From a checkpoint of a small transformer trained on Wikipedia: biases on query, key and value.
MLP neurons of a small language model. Each row is named by its layer, matrix (gate and up: input weights) and neuron, and shows model dimensions 352-479. Each number is 50 + 10 x the weight over its row's rms, rounded and kept within 0 to 99. A neuron's up and down rows have the sign that makes its largest values positive.
Before each neuron's rows, "fires after" lists the tokens most often just before its 100 highest values on Wikipedia text that the model never trained on.

fires after: "1", "0", " the", "8", "2", "7"
L5.gate289:47 69 50 53 48 34 48 58 75 62 67 47 48 50 61 62 50 65 45 70 48 34 46 40 57 51 59 23 59 56 46 71 57 40 39 57 66 37 37 55 61 48 62 64 34 55 56 55 42 47 52 50 43 48 51 57 40 31 52 64 44 47 57 56 47 47 37 42 37 58 56 49 54 32 32 57 47 34 42 57 52 59 59 44 45 63 60 52 36 53 44 51 42 56 52 39 56 47 32 32 59 40 39 55 45 36 36 47 46 77 32 51 53 53 40 65 55 73 39 54 64 62 53 46 49 61 50 48
L5.up289:53 52 45 52 58 52 63 50 70 34 47 58 45 46 50 42 53 54 34 81 50 34 47 42 33 40 48 41 42 51 42 55 54 56 31 47 54 65 51 43 53 58 55 69 50 47 48 60 50 63 44 30 60 63 54 48 59 64 50 33 59 45 49 41 38 53 60 41 48 49 37 63 49 50 45 49 58 69 45 36 44 51 35 25 56 64 71 60 46 58 49 46 46 48 38 52 52 46 49 42 55 62 56 74 46 61 61 39 61 55 38 61 45 56 54 36 52 60 61 66 49 51 39 56 58 50 64 56

fires after: " ", "1", "|", "\n"
L5.gate92:49 48 49 41 46 60 42 69 63 30 45 47 63 38 54 49 52 62 63 59 54 72 43 68 47 58 42 59 59 42 64 60 48 60 54 52 52 49 40 47 50 36 62 38 34 67 59 50 47 49 57 47 34 59 32 61 40 52 47 52 47 44 67 61 64 52 64 61 62 39 48 19 55 45 41 41 75 44 73 39 54 60 54 38 44 50 51 43 48 42 43 48 44 47 75 70 62 57 53 58 63 59 49 54 44 40 61 50 56 36 43 54 61 64 37 45 53 46 41 53 65 38 45 59 53 48 61 47
L5.up92:57 54 59 52 48 55 46 56 60 33 63 45 48 45 57 38 57 53 58 54 63 63 74 50 34 55 52 40 46 46 54 53 62 56 53 50 61 50 36 48 62 65 50 63 57 49 54 48 34 43 61 56 43 63 69 47 63 46 51 53 38 64 66 53 60 51 47 51 37 55 64 46 39 49 66 46 50 49 45 39 65 71 53 74 47 47 44 36 29 66 41 73 61 24 53 49 45 45 46 52 67 48 58 50 53 65 50 76 50 50 50 45 31 50 46 45 61 67 42 63 64 56 59 54 48 54 46 34

fires after: "\n", ".", ",", "B"
L5.gate146:37 49 52 50 47 66 44 54 53 48 43 44 65 42 42 52 48 32 48 62 32 32 48 34 21 38 39 47 57 47 54 41 55 49 56 47 42 59 55 29 28 51 49 60 48 55 44 61 41 39 53 48 56 60 59 37 63 53 26 71 52 34 47 55 40 44 49 50 51 43 53 53 66 53 50 54 41 44 40 54 52 51 52 56 55 41 63 51 49 57 43 37 61 40 47 67 40 57 54 47 63 84 46 43 52 47 41 59 63 46 53 52 50 47 43 13 55 50 59 55 46 57 27 66 44 39 58 37
L5.up146:55 56 57 60 29 62 45 40 57 59 57 41 50 60 66 38 44 69 66 56 65 47 36 35 73 56 47 61 55 44 46 46 30 48 69 42 42 41 46 54 47 25 48 50 45 54 39 61 39 51 56 37 44 60 45 41 43 51 37 56 57 47 59 46 50 60 60 54 37 51 57 50 44 51 49 45 49 46 44 63 66 59 47 41 51 43 49 54 57 49 51 60 63 55 53 29 63 47 36 46 30 54 55 57 48 48 42 40 38 60 46 55 59 68 51 63 57 49 60 53 56 43 53 55 51 70 53 46

fires after: " the", " The", "The"
L5.gate173:64 48 35 27 49 42 64 47 64 44 44 66 63 34 55 57 41 50 69 35 44 68 54 68 61 58 40 51 61 50 45 63 49 51 39 53 31 45 43 57 42 65 68 42 45 25 61 43 44 52 35 55 57 48 56 46 59 49 53 64 27 51 45 51 46 40 38 51 58 41 62 80 57 53 57 57 41 68 54 72 76 64 48 47 52 49 67 53 47 49 48 64 50 33 45 73 53 42 50 56 47 48 56 45 59 48 49 38 35 36 56 56 38 60 43 33 60 67 37 45 51 44 52 52 58 51 58 47
L5.up173:41 42 51 54 44 45 32 51 57 54 49 51 73 55 62 33 41 61 52 35 49 54 45 54 45 42 38 48 45 33 49 51 44 44 38 58 63 39 47 54 53 36 57 39 44 33 61 55 47 45 55 61 40 34 46 33 30 55 63 58 61 46 44 53 37 45 57 53 54 46 51 27 33 48 45 64 53 76 38 50 58 54 31 46 48 34 51 69 49 56 32 49 73 54 45 35 41 42 48 42 42 49 50 43 44 50 57 54 43 54 48 54 44 49 63 59 66 54 57 59 56 33 46 49 53 57 58 35

fires after: "2", "1", " ", "3"
L5.gate1162:43 48 51 52 46 37 56 56 48 43 42 52 37 51 33 58 63 48 57 72 46 44 45 51 50 46 49 43 37 33 52 48 31 65 49 40 44 73 60 64 51 33 39 45 54 48 51 49 40 43 50 26 57 58 49 50 56 62 61 44 35 58 58 40 51 37 58 54 51 66 48 78 47 59 35 69 50 55 66 31 57 55 48 64 42 63 50 49 40 70 66 54 39 48 68 36 55 34 51 53 29 55 59 45 56 47 53 52 49 59 51 30 56 62 50 35 46 37 53 49 48 43 52 58 57 53 54 43
L5.up1162:48 62 58 52 46 38 49 48 47 67 36 49 34 51 55 57 43 50 37 52 56 58 33 64 40 53 39 35 32 39 57 59 43 48 53 35 45 71 47 66 44 38 51 33 47 64 68 58 42 49 60 41 34 51 55 74 49 36 56 51 44 54 57 66 47 51 56 64 42 51 54 60 52 57 41 49 32 64 53 62 48 49 61 48 55 44 61 43 26 64 59 73 49 40 41 53 42 46 54 57 53 43 50 65 54 34 57 58 58 41 48 25 52 63 55 61 58 51 75 43 49 66 58 51 67 31 54 53

fires after: " ", "\n", " ex", "-"
L5.gate1195:51 23 52 57 74 56 44 59 48 53 64 57 27 59 41 53 36 69 38 53 41 53 57 58 70 53 56 54 61 30 37 46 53 41 47 57 42 45 60 68 56 58 42 49 48 42 44 52 51 51 64 45 38 54 39 43 38 51 52 47 30 61 38 57 52 53 53 54 55 53 48 62 46 55 51 67 38 48 43 62 26 49 38 47 50 52 39 52 45 69 48 67 47 48 44 59 61 45 42 53 60 72 56 63 48 41 42 37 64 40 48 50 58 42 52 55 56 57 40 46 54 46 54 48 46 51 54 62
L5.up1195:52 44 46 67 58 51 54 39 44 59 37 53 65 50 47 50 48 59 48 42 69 43 56 57 44 41 47 47 48 44 39 42 39 47 53 60 57 55 52 40 49 50 61 57 45 32 48 42 55 43 42 52 48 41 41 38 54 52 54 44 28 42 40 45 51 42 54 51 39 54 28 58 50 46 42 58 49 35 39 52 47 69 44 40 43 29 38 58 25 53 69 47 51 59 41 61 53 47 56 55 67 60 59 46 51 47 37 54 53 49 45 32 49 41 69 50 40 47 45 30 27 54 45 52 60 44 46 58

fires after: "==", " ==", "\n", ":", ",", "==="
L5.gate229:51 48 53 43 62 53 46 33 33 58 25 49 31 59 49 58 58 59 50 61 58 55 50 45 55 60 60 37 43 56 47 52 66 35 50 54 44 34 36 34 31 40 57 48 63 55 30 62 28 46 68 54 68 44 24 36 56 48 47 62 32 43 51 70 50 49 46 47 67 50 51 39 60 50 32 50 35 60 38 51 52 48 44 44 48 52 57 60 30 47 35 50 46 56 59 56 76 49 41 60 56 51 48 42 52 47 68 47 42 47 37 65 63 59 53 31 54 54 73 46 48 46 42 53 51 40 32 33
L5.up229:40 55 48 60 60 53 52 48 51 65 46 40 38 50 42 49 43 52 51 53 58 36 65 51 54 47 54 39 56 47 59 51 47 61 51 40 46 49 37 51 44 37 47 36 42 40 40 48 54 30 46 56 53 47 44 35 52 45 57 83 49 42 38 53 50 31 61 54 40 54 40 49 63 50 57 66 42 42 43 31 50 27 53 60 59 42 53 42 36 41 68 71 55 51 53 43 73 56 38 51 44 46 42 51 61 53 57 71 36 65 45 49 68 42 31 47 41 68 64 43 36 58 44 55 39 53 67 33

fires after: " |", "---|---|---|---|", "|---|---|---|"
L5.gate1074:49 54 60 68 39 39 69 52 53 65 46 67 42 49 33 46 53 55 47 61 58 47 55 57 65 59 56 54 42 59 41 44 35 49 33 51 40 51 45 46 37 54 40 38 42 52 72 60 51 54 63 52 59 48 54 42 50 54 36 35 35 54 51 42 61 36 53 52 45 50 57 52 56 50 48 53 37 43 43 55 67 51 49 38 47 36 38 25 44 39 45 45 53 44 45 47 50 50 46 42 45 45 45 64 63 45 53 47 65 34 48 43 37 52 42 30 43 53 70 64 50 38 58 40 53 66 37 46
L5.up1074:33 29 49 25 46 62 47 43 55 51 66 56 49 37 33 64 42 45 58 44 44 47 47 55 61 53 61 52 48 50 53 66 50 49 46 63 62 63 57 51 48 45 51 56 55 49 61 54 34 53 55 59 58 56 88 61 55 62 43 47 44 39 70 43 52 48 52 58 31 43 72 70 42 49 43 46 47 53 41 13 63 52 33 67 41 49 49 42 51 62 36 39 49 38 38 44 50 59 48 58 70 45 40 43 65 51 43 49 52 56 38 45 54 51 53 59 40 53 53 44 50 45 53 25 33 46 62 60

fires after: ",", " in", " May", " |", " In"
L5.gate854:41 51 43 74 39 44 41 55 66 58 38 62 52 63 42 49 44 60 53 61 35 50 51 42 45 53 68 50 48 63 48 44 63 54 44 56 43 37 55 40 61 62 49 51 43 42 63 55 58 38 22 50 55 39 37 69 67 44 46 59 49 36 52 44 43 47 67 46 54 61 50 39 59 42 50 50 49 41 57 49 56 53 47 32 64 44 50 68 58 55 43 53 44 48 57 44 73 45 51 57 62 52 30 46 68 44 55 48 42 53 52 54 67 50 52 34 61 46 49 66 56 65 58 50 55 58 57 38
L5.up854:45 47 42 51 52 38 50 61 75 58 58 65 45 70 54 45 52 68 48 49 32 54 51 52 42 56 51 69 56 47 53 42 58 49 36 56 38 62 68 65 60 34 62 53 32 48 42 53 55 43 54 51 36 68 54 48 39 33 56 40 55 50 49 47 38 74 43 47 59 58 67 34 51 54 64 59 43 59 68 54 57 39 45 39 35 58 51 29 59 42 45 39 53 49 53 32 44 57 49 51 54 42 45 40 37 59 58 51 63 52 57 40 46 56 64 56 53 32 49 51 51 57 54 46 40 59 53 49

fires after: "\n", " the", " ", " of"
L5.gate341:39 46 41 30 53 50 63 58 63 59 41 63 70 56 45 55 41 66 44 44 53 65 52 69 27 41 42 51 72 50 47 57 74 48 55 55 45 59 40 36 72 63 55 42 56 46 36 58 58 56 32 32 59 40 42 43 49 59 47 51 42 45 51 52 33 54 41 57 52 59 47 55 57 70 37 59 54 55 46 57 48 56 48 43 32 36 52 51 34 71 54 52 60 44 51 54 49 54 53 49 38 56 70 56 47 48 28 47 50 48 62 41 35 24 41 56 38 35 42 43 41 54 63 39 36 57 45 26
L5.up341:54 43 44 32 46 43 75 52 33 56 58 47 53 50 33 62 47 48 53 53 56 50 68 43 38 52 67 50 31 72 59 35 48 44 40 62 58 34 51 55 62 64 50 31 51 52 58 29 65 44 47 46 50 63 60 33 31 68 51 39 51 50 30 44 50 49 48 57 39 56 40 56 37 68 49 49 43 66 50 66 53 36 52 57 49 43 54 37 41 58 50 43 59 41 70 51 55 39 46 51 47 56 50 36 45 42 52 45 53 47 35 39 47 54 43 24 46 43 60 49 74 48 32 51 57 42 47 37

fires after: "1", " in", " ", ","
L5.gate236:46 45 38 62 51 43 51 49 46 58 48 52 58 47 46 53 63 63 43 26 40 55 57 37 45 38 48 39 37 22 55 39 56 51 66 56 41 37 49 69 72 53 50 60 44 45 47 38 47 48 51 62 72 42 37 50 55 61 50 70 64 62 55 62 53 57 55 43 52 46 40 57 51 62 40 51 61 46 61 51 42 42 44 33 64 60 54 63 65 51 49 59 59 47 33 47 84 51 14 62 43 42 43 41 51 44 51 36 60 61 44 48 62 55 62 47 49 45 33 54 41 55 47 54 63 53 35 50
L5.up236:45 53 52 58 33 60 49 49 64 45 36 77 45 56 56 62 48 43 39 41 41 50 65 51 34 40 46 68 67 39 58 47 49 43 56 59 43 42 55 52 46 64 59 44 47 53 54 50 58 38 63 47 45 59 50 56 30 59 50 56 70 38 54 43 70 58 44 68 52 49 60 53 35 46 35 46 59 41 63 53 66 32 33 44 42 34 47 73 50 52 36 45 46 53 53 50 64 66 30 54 38 48 43 26 39 54 28 28 44 66 50 44 55 28 56 49 29 41 49 39 56 42 44 63 68 47 33 46

fires after: ",", " in", " of"
L5.gate196:38 59 46 43 54 46 49 46 48 46 67 63 39 64 45 38 52 46 46 40 36 47 52 52 41 44 78 48 68 36 44 61 58 37 60 46 50 54 71 51 60 33 62 54 51 31 40 42 63 37 51 67 47 43 44 59 49 64 55 49 56 67 64 62 47 23 60 52 40 60 33 65 58 28 47 41 50 43 55 51 53 63 49 58 59 42 52 57 50 63 64 48 39 41 46 35 43 60 37 65 61 62 54 65 51 42 48 39 43 43 54 52 49 56 47 55 50 49 55 66 49 42 29 42 69 41 44 55
L5.up196:43 60 40 54 40 49 45 33 55 59 62 38 45 48 33 57 54 74 54 58 41 44 47 44 37 57 59 45 44 55 66 59 25 45 57 63 54 39 46 51 47 40 56 54 36 42 51 51 55 35 48 72 48 59 31 59 41 58 60 57 45 55 54 54 47 41 53 41 41 58 43 53 49 40 46 48 53 67 39 38 45 49 46 36 58 50 51 37 37 40 54 25 47 46 44 51 49 62 35 59 63 48 65 61 48 66 42 39 54 46 48 50 60 50 45 48 33 55 61 46 53 55 47 40 44 45 64 52